From a checkpoint of a small transformer trained on Wikipedia.
Architecture: RMSNorm before and after each block, rotary positions, no biases in attention or MLP, tied embeddings.
MLP neurons of a small language model. Each row is named by its layer, matrix (gate and up: input weights) and neuron, and shows model dimensions 0-127. Each number is 128 + 24 x the weight over its row's rms, rounded and kept within 0 to 255. Numbers have three digits each. A neuron's up and down rows have the sign that makes its largest values positive.
A block is one neuron, or neurons of one layer that tend to fire together. After each block is what it responds to, as a language model described it from the Wikipedia text at the highest values.

L7.gate293:147152116117123132134122135122152115109126087105138094145081161149132122133135127164140141165078117121182155077104130102150144106169131079133118110134136145130125129091066181122145138175142122120128143135118124135134132099144137147110112094109091164145146142084121113126128118076075144124102143136120118176126117117096135133131117111121125094143089150104112134157113155148141113160151
L7.up293:109113142095088119136144138166134175118161173141177151136112136192111132149092086147113142084131124156118130136171133103138117115088097146131098147120143123147147125122129113133128128122092130144146125104109132158155171113107128146072139112141136127197158119132140103124124155155099118116131137083096122098154088118120148136158135111114138135094154165113130110117119107090139091115129
Description: Number tokens, mostly two-digit ones like 13, 19, 26, in table cells, dates, ranges, plus spelled numbers and the "le" inside implement/complex.

L5.gate22:122147115109121127142119107120135136108142144159119140161117096142075125151135119135091144157120113140081114153092176148094149158166140166124112159154116068110158119113106137094129098132122097149103122127110089142140144117106100144206086128056064133118140146118121092134132109127155116105133129142104104114123105123124097100145150196116151133137117108098142130116117142152128130131127
L5.up22:073126093104151142131135131141078143147128154140144135134104129120143171149123145154110099129129128170122150139108144116117115101166156153144120086171137078094077103139121109149119140120156143154123109145124135118089161124113122171159136120096087135138162170158114121184105112147100133105141171182154141121114149129164108077123170110123158139119127100099098161124131183126144118118142
L5.gate46:145088081125124116119132132144108113102161154147137118124079141128106145193082112168109170114105120131140146131132118123140130129138155133117113124183130127115101105168120134099140100132106139139133121093108130119163189141102139103170106158131089120137133090151155136105066142132133119169093122143139136128100148106102121149145121134076128174135110148141134143105117147130148150151048
L5.up46:116104121134129142147152084134108123092115111127166131096135117135103114155142123199111125140139094132138100125146118131159127093117134106083142145158163152150117135131131112117122127094135153105116089107110134124145156119116156117156092129170171091101134110107162161146141125114106106163186170144141099157131121100116146137187162126101151137117148137147109152092161144158144126123143
L5.gate200:148105136116093113104160129155117134099152102150113119095095092095173132147142139111147086122129076122088133166121148123136139105131135127127130109128149122126100160109145078105171120151135125078165119114150144114094154147114116149114161189136112164175162126115116115115130140118128084155108128151134120157136102128130138133111134120110103117147116124124146149119162088163171142103118
L5.up200:124112086173140078108121119113114122101128152118127165142106148118116151148112122109128093156104189109137168112092132132127158135137146127133118141134176099128101134119103092124123161098096132125100108111155117124089116141141117128108130166127163106099122108163089122148092134145131112106166099114125078108131150121098102166120152147152124103138137083144126108118117123100126124153158
L5.gate277:148112128120088162142131134087120152109111140165137114091119124111112178173143144143161122135103126158085158135129114125123095146157110164144135117162110101171127147121157076097135101157114133156165137149135109169123084149157129175125140156147140121092133101130141137094109164112149119141194109132120127119137153149148181089138158115072105131169147113098098111126132096111139158137107
L5.up277:206130172128152148141104157125125172141140082133128112142103150120098176161143147114128103105127090164113122133121084108106114132107093137112117114096101117124123141133138177132150145136079129085175153127102105154130096125168121133116147161130126107133112140112119117117112150167155142133139118150138165144149158143150138111139132125173069078123119133100110091097133147172097091119104
L5.gate310:159110118135121164107101118149118119120130112122125129171147117141140161106112154183164071084108131137133116083140088115182185109158127141152123130117130122122103135103128135104140177142123144116093128146118138136130069110105160133150129114129169099165136133116098147117143123135148144093138131130137145085095156157102178101084150112092134108124103137116103079137133145135158100149115
L5.up310:110126119171113119102083197144126123092081151128111118151105090095144112099130094079132109129102139110117144110099091102143144145155154120095097097119125115108170148095119134147142155128147081143104131093155145136108118110162126110137116100102155097094128083163081128152154129120133140099086174105139153119125125122087143127125150152136124164149126154114094132131105125124111112178127
L5.gate379:109145114132122110108122104088113111120181095189129104132163132057115113130177169138118144170103120140121066104146109129162129158129099173138133079160154147136118127127108164120127139136093153153130099113120122155158132124136134158148122123137100134148093109184139156121132126131130148115134114149138128106109086139094124129137147143120113122141161135141133089121122079139156123121122
L5.up379:151116160201158098096090102122146135164103134120128115127117108123101147124130078106152122136126146134108169165142085092120157152132169151139120099130112111139129155123177135126178131149140113091157119136103149151131117123140140112146111120150108195144090136135129107123171135135116120118136142119093163151106133104111136132113126120143127132128098161116124158113149123119160181067151
L5.gate442:174092131121154143142131130143105098124162143113146096116106114095108147115119113129137116150133126107117129130111082132180131134141167138109110144154143108129128117120140120125164163137097154145090116067108115157105158117117163162137143114138088130107098138114136131117132181138096122098158147129125094102118090140100140122154129136134129083124101127128166120120129131197139119103151
L5.up442:139126127133131159130157128107139125118114154142126115128109140134152132144126102142099081137122189117164145161128101117205107122122150170170113137125137121123120146100117102121086124159088109138121126119086112163129133102141079104151135130176096177105105143140129162146138148142098079130149154117121121105134105115114131086138144162146127116059149168124114146142115132136134124094123
L5.gate497:125160138170088115122132131131153106130136137107160181134109144163151119111139129133135107111135110106109130122137165132122176111142128174118129124132111177104147149141120122107150151098117134104068115089148109106148148157077176104160125136106115105135137129123109105078130199114194118126116108149096174099143114154125162095119136162132111112159166105141115115147171111108169128198117
L5.up497:120123132076165107151129134129107127098163131103125119134143148100140153113099144130114084127161138117080126141149113128146102108119147148101112125117137136119109068124093099122146149125125101158159100180098123137135140182104159112113138160168155114128148137127122164132138079125124116080145093143173132118173098109140131135112127107118101126135139137154155127125123168118147126134087
Description: The "19" (sometimes "18") that opens a year number, mostly after "in" or a comma, e.g. in 1902, March 1, 1995; weaker on verb endings and "and".

L8.gate24:083093097078148155129080133114163117121160118106154155128106111117092119120133106119123140120133138172057134156155126146144124104118102151125152150149117145082110139154121099117153115110103133141132143138141132146143153131149112109117122122122108127143102134136132160146124139092170160127089134103122139092127151130153121136136135128136137157105130154149116145114163165117126173161166
L8.up24:149057137114154129130134134102130141175133118169154129125130144111122087112161124133105178147134158173094111092138103086164142137164134121126162151156124132131138125116132135132160132109135144196055188134164097141138102106110121089136115119113108115101161208115127174133134129106136128062083133087161135155141113141123098116136109121146133095115148133158090141135100105153129140126161
L8.gate31:161150167135118144147123111098091158157130116099171147147146100137142185070132132088135140095127178122113132125137146107126134121185150070124108125118139155139143146104131124145127113120131090145113152126109158158092094124108146115094121123149159163150117142160153184132150138122102177130154127138123106124132149147113086114151126075129179096144159147115146141117115134086130133156130
L8.up31:132120101089185114138144143116142146107122085112158084153132147085104127117120127113151121119117123108132144105108132190169145137138156124135159092156129099101150140146070091133105118142125154122134135132200092093106114156126113118139112137149102150148169137180137134124141156103131167124113139136112156139141103158127100129132121130163138119126173090132122103115144124121106131092142
L8.gate53:130122147086109108163157153112095143140094128140088140115124121150130094113155130104129126155082149093102108149133153169121132162149153142162142132114120121088167126100156119125152131136165123115095169152123112126156118137094122112115130133120122102169106147132091119094127121122101106126125146139159130104117135076135120134104097114070156112144144086142122133139115112112139146108130
L8.up53:132146126097102136145144125070092124117135113119114147104122118136130107123139110113144093122134105120115101156144145128127136115098146134111126130130118139147101119110155141159104121130166157134053134153139151104116176143128110112122157119100141154130126115120106099126131107156151089118160132154122087118118162100099137168120120093082167148100152108130112156123136111100145103158103
L8.gate63:133141102125105157120114144149129114134110090152118115133136093093110110173113152093118119117121105161099125139087170114116157137091115150132142122148120143092120144083122096107128126191131124165105163116120138159150128148112137107131152101125102144138125096093128199114173165124104126180141116128140147095149123114113145129127177098098122116129143148093078066102092104112121119119143
L8.up63:112151154143128127130149132123141112164138139118153111139139094087150123120131146123161171155127120138108144097101183110107179087099118109120179148138177099172140146107133172129157096185074108125119136106117152105137116131140128174086129144116105138103134135143145108105139112122087152111137111155188087134146152112156139107144116110129135108123093141147147105194121141139128123090127
L8.gate196:116130128174169139134122109120127160151153133099136138116115122066160094154088089145112114119129119154121140150130138082128146094116125120130123155107161118120139140124120128151147162155131122160112159090091114115168176121145150131130104120110163120147127155150108132146142138092107140163119127159161110169126148135114140169110123114079128134158161172126120127153158135174149075123108
L8.up196:124135127102151111119153102155136155138115105143139125089122130128115129135111136129112146146118144126101142140143121100110127142129089187144131123135145142108123109145136135139119131160117101134130119137130117159127142186172162096156118117132128142162137125105121116148153124121119142128104174123188104099157116133149079147137140106123129165109141160146154114149137106170125100142159
L8.gate388:093229155139117133167143169118173154135116153115118136144113122091119112162138064124097067143133134091159136122083158130096166166139115094117132158139111147136145166098159123096134152143133117142124123153118124124131130136148156139093157071094163185163172177151126150084131141147103141128115123141137128128112150133117130121131112130104084112144186149113156151105121101105110170113148
L8.up388:172121142110119143120100121120128115130143137128164125148095132124107116150096126116128111104112163119141149149100165123120134174113107102090102115128123094144150141127089140168129097149148115164098128145112101104109130138100108161135139094105121119117129120102143141103149136122133125103089118099140131134147136120117156087170139118115110132097135152137133124154096121086104157089152
L8.gate398:117103107103120137116138099093128165126089110126088136123127136096114157119140141099122106138117123095114145125090105131167141150114112078088169104114142135148167102091128161109105162199133092166120116138065110119125174184153122111166139118113109131110168142097129162120123137160069143158156122160132155101144130102118113141116124135087087146123129138113118111102143113125114117107098
L8.up398:101129129093138104101096147089140145096094167136062111189125118112162190109164096123117143120161078113126109141088131117127148112121138090142119120136138103165132122116115135152141128176144104096101118102143108105120109170126122117123151102145138163157167140136166141119112117144057114082138128151115093112128141117163074154142141134108120137160157158149093165106118095119122120105151
L8.gate435:150136108118137145122148122133124145087224127117132160115095109079095120176107129144090078145120117124121135104158117112180133118147088138146114133150153159090125133134130129148137164126125149169133108150101166166156124126119086105108134105164130113160110118093131129117156113126146110162128150100165088107134138134162134101138126102120095134146108115123069087127107107143139112105125
L8.up435:117132161136173134117127124115125130122172113138088151113108115152082139163174138108127129108106108120114140149110131102163149138086077159138116135129118165187146112168133116130159163122081133131137116144125132138172159134134127146142112098149101146158097088096148134087153081109129123134133155139186094128182165125081134128173108139145063139146084125121119131120128099095149106134191
Description: Numbers and dashes filling pipe- or semicolon-separated table cells of sports stats and chart data, e.g. | 0 |, ; 16;, | — |; weakly, mid-word pieces.

L5.gate1:120182116085130148086089174149148115122156098094106047089123141150092104140106150119116078120124092108141084126142136155105107156139111156108161112129099104147107123137150119148156150113150093140140124141129103126072134151139162140133096124139115137112134147124107101144098149142129135131117161105113091085127094139130123138134110144072105137134115103105126121126133156143128143157134
L5.up1:160135114162147123068122158142158106134153107126129113157165127103156096149148112141125148130126106139153147113180139139097129136123127102170123085130144117154136122142180088159133137147102098171087173160136106136098145104127150128105068128126160143089117115149109143139116114110130109091124136104105150098118123150132116119103111166084123137113146115076153087144111115094128088131159
L5.gate2:148131108128133094151130131143208185091150140121106130141127121114133126157162127158106108122124134140158118144139172096150102141164157153142146167134113123189117096122112095110100163118121128151128134140119126144119133116151122157137075161116107108118159132119110118099161108150149114163105120147165135104103051131103119137145078095135146155084142127119132157131123121138175114089139
L5.up2:116104107173119179151126130120146105108148113122168151156129096119094124119085135140165142137131091144142102125069132102155156105119188132173103146149137134124132123117101171116121137154146111164118088176156094148108138114125148101133125118175179116093100140150098101104100118154121115113127170124103102094099114144134120102105106116103202143186141185184129152098138141147133176092102
L5.gate9:120158126122133083165124106115102101145150094121157111123119152136155101135186129121134134105113132134090112109164141139129151112117122140153099145128124152139104103096109107071138169106135108145124104166147114137141154107140147164142091120139095106129124167133121102081157128079105138122098133111132140156143121156125142150116158104126114133128194143160116121153113158139141112144150
L5.up9:112120121120159091165117102181107138147159116118160087132138197134140122125141141092112128153118138138108116120116151119149166122090074129179163139145146163124121092122117121071134119131131131127094128140134118124122087104131143119135100114170122121177167123087105111120141103088145138139096110119161162112144130124110133106136129130165115120130155142169110119149111133147130098147180
L5.gate59:128094116126162142103114166109130120098129121101147123094168119133124133177116183147122137115114154113082185106152125193154107124186116144178139100163149163125112142114171140142109096109103143087126110121117132134096142119081105167124146149088133123072128151080129137112092152142128147131108125132114129124128129132120136112145160110126134128120144129145118131095112146115141168127082
L5.up59:134096120134114101152128137131124155109128108082079155157127125130133143102123077119155097136096135118091166095195093153189107055152120135109152132112155157168107104110098166143134133131129149113139087116120145140120088093126142111135104119094149149117123151128092126139130129137171094127139134130113083126117142112110189134139143160120137117146072126141115114158139105109152098120096
L5.gate171:154147101139165104147155099099104105142116095086137111123118132134101103170127134133138149155098154134149080128131116146112130164102097132182150129103156122150148167144112181116132180161115135176127118148079085144069132108156131093152132106126144149140144152128145078111124127125145108105098101136124149115096130107117125151084136122100122157157123110165105119171095123138161170159122
L5.up171:154163118084154108177170138125115182144191109126145127122123139092139108154156119177130096142093123126146121130139153143117156109130096137144186117129142105160156127136158186099150182127160089147113148146125080108114099130142156111144114121116115126132101132116117133101127100091096159133115092097116125108136073155125115119101115148100131142137132113166127144161091147145177179154109
L5.gate330:133166103125082106116135137103142118164143164100139160131123119165104090133146137172168083111158125101126128129125138155175153123133105135118128145104141183112129128103089111120124162149106146114149130136138133144143130114153117138099090095125170161120131104130134124155152128123124100124143121107161057104107129090140121114179116141142114143131146146146111142152120139187107150128124
L5.up330:115162089162127087094148158081150119125111123096110105129095117127130066106122095096154121138123109142094109113120087137110114091147164106097075081139108138153139109128154126086107143112123113094128124135106133140154176125139113171146157141127118117146134114130118096064123077088108170130121115140122118113161133124089164155151157098134141170148157166126113135133105166133141160098133
L5.gate331:178144123117118143145116174118157102101171117156119139157145151143091138129127096145188109070126102132155124099200147156113129140133110150136099106158130125131120151175153107105103118092138150124126121157094109108130146159096141132150168150144106155125124093146141083114154115097099123140073109122165138112172164100152121144131128110133113108116158116165132125145116133089110143130122
L5.up331:130164146074140081146129142110152124120159177146138124125112126131113139162097133178099121109104117151181098137159161153081112154127138119116120102203151142136093106122135132089141153115160144131125097152170103133072128133118130100130143147113137172123108134141159098145133121087124116131111132150118114155135126127169141117152124147110106131118106128180152142129122119107146128122153
L5.gate500:126155122070120105159125124116123124112189132136113140143132122168131127131123134159118091093113116095179125109123166171120137152108140144091167107169130135097131113108079158141119161143110142141165093151106072139154152089163146154136136148151064073134119117146111129113148137059172100165112150120151174094169095103144164087094093130106112146121131129127135116129200132141120156143120
L5.up500:122164107061119110142129116144122126104130168094112111144085093124154120100127103117122125093086112128112149110111117142146126170136128106136150153141139164128170074109100142085118169166098170143136171075178108073145172132127101156132116091140095125180106143139130124128125141087110126131094128143101125118143126139129180098107136153104133152097118102122143138155103181107155178130144
Description: Final token that completes a multi-word proper name, most strongly venue words like Stadium or Center in sports tables, and sometimes year digits (19'82') or name endings.

L8.gate15:159111141171133146096111081110161170109104123094157137131142155140096109158144137111120148130123086125106134163132132126121086133098106120164093115131113164108134136106110090119110127106164155157092115121118129103136151170129101129138103134138157151194176151140107122116117146131140127146147134182103147116113150139143148100124146104084131153126127139130149111171097119134109155144131
L8.up15:151112109169172143174127104112094139150122139149126102161134117053131130110116128139156129116162081098115152121152102132149162083087081192093100154152120122137140138126106123144136129131098147107092093114152109123155120109109118126102128155164166164130145121104117118118142124118148108143167119107160156107087113156143125114144149078141146120139140146184125104124102120103144147146118
L8.gate223:099148112112142067096072122151100155093114155127121127144118119081123130101123121168110056146142137190140085156112105122143149137127144125124099124113120123101135163107129094139131093137111164156134153108127096108108158107143149104139135089154158110134124147091108095126120130132135139167147145174128086129120128156119153098152117115131140143166126094118143183109138108144150171112098
L8.up223:160151102118144109154174154116138171130132108129133185130061102148092135130131120132109062150137134131115153142160099109118088117102095143135119084159106121119172130110146167079148122136149143104158154155080118153120115133132139102146097110153140139090101147129122133125151148111114167125103106116113104159134096128115170095120117098116141158167145148119128120109136125102157144142143
L8.gate260:111127170139133149108109126122158124127108138111129109094118122177126164112167127144122136135124110119115158122120146146106118114117124163112145100098098134114160099129150112092102153165134104172126156154126121139104108078117080053135097129163110139122156163110121115148084137102161121143107125125110116130136071135132123093141166121083135146140124166171093148133142123169170125102159
L8.up260:105139102070129129107122108111071127091116136118131122180165100125096129088099168118127148148134113152150157153113137184095087122101122144127156103096113129101165121144147165136121125118131152185103138164123147142118139076120119105117131173145120087129086153171165111141149130124108112156138139156136118093123087160125130092140167149125147131137145124171125135070121119156077121094157
L8.gate348:082131098119136095107127140139186109125130083090100103076132095146128149101136148111109134131123127140132125145132135120125157141129126157148154139096155137114079109080124116134166161144110150125148120129133135127100143110115118065118105122162116105116113131108123085071134107117115135135150122148106109105141122121093130096147105104134105131104130121155125142144130168131103108123096
L8.up348:122163124134137122164127171130170195178133139126112145108138089148169097121100119095113116121140135163108104124148169137160153148126136160177126123094159139117139131083132109078118098081091186145116116116134145096135090097145185061118106120153118116154141113137138167107141141079142131112151113177134120098127105125133135144159125144158095149138145108114125143154123144133078141121117
L8.gate372:080125132114113106132169105114137116140133149122111144107104171138161126095148122136174117155091084139150140136091151147165126131137141161200113133130160156132135141087116172094132112121135135148135091121134109106120137143127099113123150121096118158156060139128118121109144187095114108117114147150141142156131115123132129106093118123170116131166160084132135155115141137105178115123109
L8.up372:116124099139099126135126118114104166129138130124157121147109154147141092158150123151132073115092100143141138102130110124145105099058135157147134137122185147155102128126084114099159078143137141170099126094119171142129112113110149168159117148095150112175136135117130121109100134148117122076117167122109135125136092139156171093098131121133166106108165136146088145149160132077141138108105
L8.gate377:110165146126127145104150139065163124104128104163144114075157118112131149104121098112073138111093122157123149148145109143088137160145127094099134168092113145151170176100117125110124113144092128145113101114158132134173128127124152094140118089088127125137107125113168123112111087115113092071121089155118136100176167154132151130136121117067137152140114105168163167145138128144138129090095
L8.up377:105147149111133153142157105111161162106175139115106123118137132161141143141166112113159086100107099177076132156137153159123088137081100119118110150120168093129140122140159132111136133178110164151126117133099151142140137137165144138149141141087092151165145139131139107111126125099101144137111136124139125129137131120189138108136165067114114121145135125164188156174106117137133115113105
L8.gate478:138114142163166119129159149121096109092149099121152122166101130107135169145138127145138085126117143121126130116141114135142105128126122181089147105101090124113106140103138109116109100133124111080167141123126209137148132120130107144102130155123162164090140118119104147161100110148151147078142134102115119114097093134134151075102150102112100142173131087082107138144112112138110083096159
L8.up478:122111147114155133104116120113139167103157136145119127161158142095105154134122147151107123114143161113151127123088124109127085157133095158180146089139136102121118114097113117097128129125178144147164104106108126113110157115154100145134117115088185144109142144141126081127145094144092115127117141143095123153144093148121115089083156147070145158141125130160079154120131149136143143143112
L8.gate500:176126157128130105115126140139127155132119136111109108100119141122123149125105176113121109159152108129127144080181144094102128148128142147117144086116168115144158143102162097120116129115149101161118103120102130129109139135115143112168157138105118133099134090059097142120139170127114164155131117135157129121138144109108111128119146117098118168134116145158119141085132130144117132163098
L8.up500:102129134116109131113124136148117151127103125076111135110101076136158158198113184122127129175147095132135151131133164128148089158121146146156164113157146130106127092138102105119177087127121190151137165124112128105124122169113189091068116140098126136130097087142163107111121138137103149109082117116110093128135150163111169071139153122105097150127143142113131105103115151173088090123138
Description: The year token (or its final two digits after 19/18) that ends a full date in biographies and lists, e.g. born March 1, 1995; died May 16, 2004; in 2007.

L7.gate379:111144131153126131125129103126133107122145136165141140114157118153115105120121098117148147135107130144127150139110073130177123091131150159108132118098094129169188133122172143072107068103119132107101092132143179124139111132128123138153108076124119108128069123140115102139118139150109164082134151148118149114149147126113115110112118137090097133129132099143098123137114178128131174139134
L7.up379:080126091116128125168132138098115109097147123104111160126164176116099123118110127125150136136107143119154105113161137061142153112114148113116094128124132136153135100136103129146136110120153071109107153112109097103139084132146129171086102120185109132124137108121110172112148124109146125135151133174116174141103135103158137087066147163111107119163135150133098152129150142140159152127111
Description: Mostly the first piece of a split number, especially century digits 19 or 18 in years after in, commas or table pipes, plus mid-word pieces like ru.

L7.gate249:106160116151126122134119135136142135099104111143126135104173176141122100148146116084149121151114140194133068152105130164134134124168115147121091135130120113136175169117115102103145161104135115111088116131070135130176100089137128124111129093116133076139168149112113132103117112120155153114124151154129154106140197127123131108147137092123106159160129134142085139125158143137158144096173
L7.up249:146130144113070103126138134151119057095105032112147129158069143156120159136114118123087126104107086153118145162109116101131151148122117152115103121105127160138075117166144083116122139137100164138121139148161107140120129125112131156124125130164115116097159139135081110127137131114154135124097134154128115137166147147128107088098102145105143125135091134119136113149165084102125152121124
Description: Final digit pieces of years, mostly after 19 or 18 in full dates or ranges, e.g. 27 March 19|94, 1987 to 19|90, July 2020.